Weights of a small GPT-style language model, trained from scratch on English Wikipedia.
Size: 12 layers, width 192, 6 heads of 32, MLP 768 squared ReLU, vocabulary 3670, 6.73M parameters.
MLP neurons of a small language model. Each row is named by its layer, matrix (up: input weights) and neuron, and shows model dimensions 64-159. Each number is 500 + 40 x the weight over its row's rms, rounded and kept within 0 to 999. Numbers have three digits each.
After each neuron's rows, "fires on" lists the tokens most often at its 100 highest values on Wikipedia text that the model never trained on.

L3.up168:573548533476487477497531553518557486468494536483505534515507463460500533510494516480521464456539457482402485452487461468556574494517446484449507532533460495542499501519527497451555519493460532501472517535541485411500510459470489433445504479541506454569457462519483508456515531493538466433
fires on: "==", "==="

L9.up765:482420447500552548523521498536550500522478488508534432505483481481537512462470455494551568522473502502504502545422535474560509489563448530486492525425581524476527493550494513526464528476488412547477465585520501518474566593528519514527470516483559459501518533525561433488497514451504458479
fires on: "b", "Ad", "l", "ir", "as", "n"

L6.up626:564537515488501531532513475492538481559423438511490511476478527413554551590518494504522475554560476526507484441487490513552561547442455456505526478501555560470476478468551516511467461513495483555476465560453549482495519506490489537533499478419560461452495567501522495482563487509502554501
fires on: "of ", ": ", "was ", "is ", "ed ", "s "

L9.up533:518514550511509505477456509483528464479413487477490500594512507498537510543457509465520575481508515494456561482470509486470549490538532497534554585506458509461467501436522524476491499526526494451490465501474443485532458399435530477472444522526495577468535490505456495565448581537493541553
fires on: "t", "N", "ac", "r", "R", "id"

L3.up439:538481493561518461489451549512519482479494505544493462542511501564487493483528521443493544483524504493423451519468500490495501486540469541477585524492491540622555469491426520439545565509445479544433512520497506465444476462461449493508557519478536503496476444538453481465573525470475454486
fires on: "==", "or ", "al ", "player ", "player", "ze "

L3.up416:511501483491566501498543502438587467454512541507533532478445482555493510541523531543510548519441426529483436471495500501512544444511517549421503509500527509481519409443532504506490450468520461516518550470482550492428568479523511502560533479528464511449441532494528562462582465524531470560
fires on: "-", "en", "ty ", "en ", "ight ", "even "

L9.up468:531576453477519548541483551534578465431462428505452485561523480469504448527543455533526476575474489465462541497487508486510528515562534476499513544617443556491483480510497485563509443491479493477488491450459433484587500450469565492511497474518515456504441530492480511478535492531534558520
fires on: "t", "si", "R", "or"

L4.up540:505466478447507511427554523534496535483509499501502415536446496507506442454560527446509463492567408483434508525536436580517571413522492561488514526491511476449480511550503518469563468510555561546456497548575461494467484430480448448499507482507605470474496515466491484513539499481565431515
fires on: "===", "====", "ted ", "=="

L3.up406:422503457500510412579422478459495408474584479466580492448472502460554503502503469446479506540459470494552519537525518505537561457491549510489504477578483492450510420458471530487534499506543524477528557451475381513539539494535565484547501401491537467518473535432537516530465478468458515510
fires on: "m", "n", "s"

L4.up439:503437565497519469509520433505486510436489518491488468530528529579536551545472522459506535510527453465493486466521547469487483624462495542476502452501492540386507498475436557509554526534497439528542497583499532475490549510551545492492523504476486507542420570484500515537488463557520552532
fires on: "| ", "; ", "ph", "af"

L5.up721:510450444514431497585427548543558470495474455589539483451539568516511501529491523546476498506524466528439477446428481466528565450527515501437469538557520468485487521567483525513516514445518502517522530437533492547477540557476532495495453492538457544429419497438550545493551521530521481513
fires on: "-", "en", "h", "di", "ch", "el"

L4.up547:433472471446481586529468476474550555448551432499519453495551449517573478549575428460499526530447548516509497534479413518518494453530461384464485524503493517511531447509591494411519571502464464457515463501525496524476496482442480444473537543502497476498408587536490418581408486482605542470
fires on: "one ", "-", "0 ", "–", "5 ", "several "

L9.up448:462498501448506494510514455476519448557495531502512504524509501475528544491537498590543490454530498478485506547500501496551446563520529532509515549531460555442515491447539545413543471515524515524519474439534491478499465436526512435482466544519506488494490451464548492522465516571488522520
fires on: "R", "H", "r", "h"

L3.up744:526550553489493466554544489483542447495502533482436542500427468462506501491558503451488487559527498493545461522541498515534510539488461514454439518464497494474482504522492520527471555529517558521556496594472486492494496532559535515487483439446459624437459526459469516419558551466532540529
fires on: "s ", "it ", "ed ", "ited ", "ing ", "with "

L5.up1:492540451387525512515541475518523454510448413544486554560490453513512550403490525519475549522521454504527496501491539480501449548481439453508564555529524534467505500492474469506558450513564499517511489490509559488558478511497591555483486409522452476434531499522471524459467476441510576546
fires on: "| ", "\n", "Mich", "T", ": ", "U"

L4.up595:503567520462523492566507453483409555448533468537364495554450459462488516522438494490499585464487510530435488632502482517468478499504449548509512455547497474473537436528513442471500522518506514486493465486500513474509537475483556484469576493455569483420464543472506579525581546439588501566
fires on: "pl", "arg", "il", "l", "eg", "al"

L5.up153:501505536507437491500510502534453432504516471498570478470513448551574538484513515510488506511531492468491564525531499512562430548467440455557477542419518532409586543409456469529511484494510479598621484479472571500500425519531479527511573470523420481548484541404441472493421535447549460534
fires on: "| ", "ar", ": ", "0 "

L4.up625:514468401421526541554482520620542533477492500500510397527529496519514456476483501480478460437473582462483500452531531464481468487490524495427429509548522524471475535502411515526557462467567477537544498517573450569505489548518534538503524499507526539501533513510541398474457471534491508465
fires on: "ar", "n", "ant", "b", "por"

L6.up166:450505465514556436581517477480539462465581423477543452492509508502503562495550468577508594511436533441522501439457467487572501525463448515452515484530476570486488490522505445486489473507563524425547482474497484499522491498502532528548467442439476511542480528481484470437500531534500530515
fires on: "d", "Th", "s", "sk", "g", "tw"

L3.up592:473474428553590479469511454436511456536535415414489512513497478510542530475488561489517565525450536546496561497469449528568470503468511498412522474520488555501514512478491480467474458480530422499482473443532460456512463493582572475481484425490449540531457475416514529520451455432554500493
fires on: "on", "be", "n", "non", "ing "

L4.up235:480446467504482506490602507528503417489443516455456533546487568537457468457463509540473486483460419474446525474463511584492521558514461506544630483496483515358512517487479449505592477462483484486545459483485454528511525514545525497433518493485428495496487530483530508517529469555476574493
fires on: "| ", "; ", "– ", "–"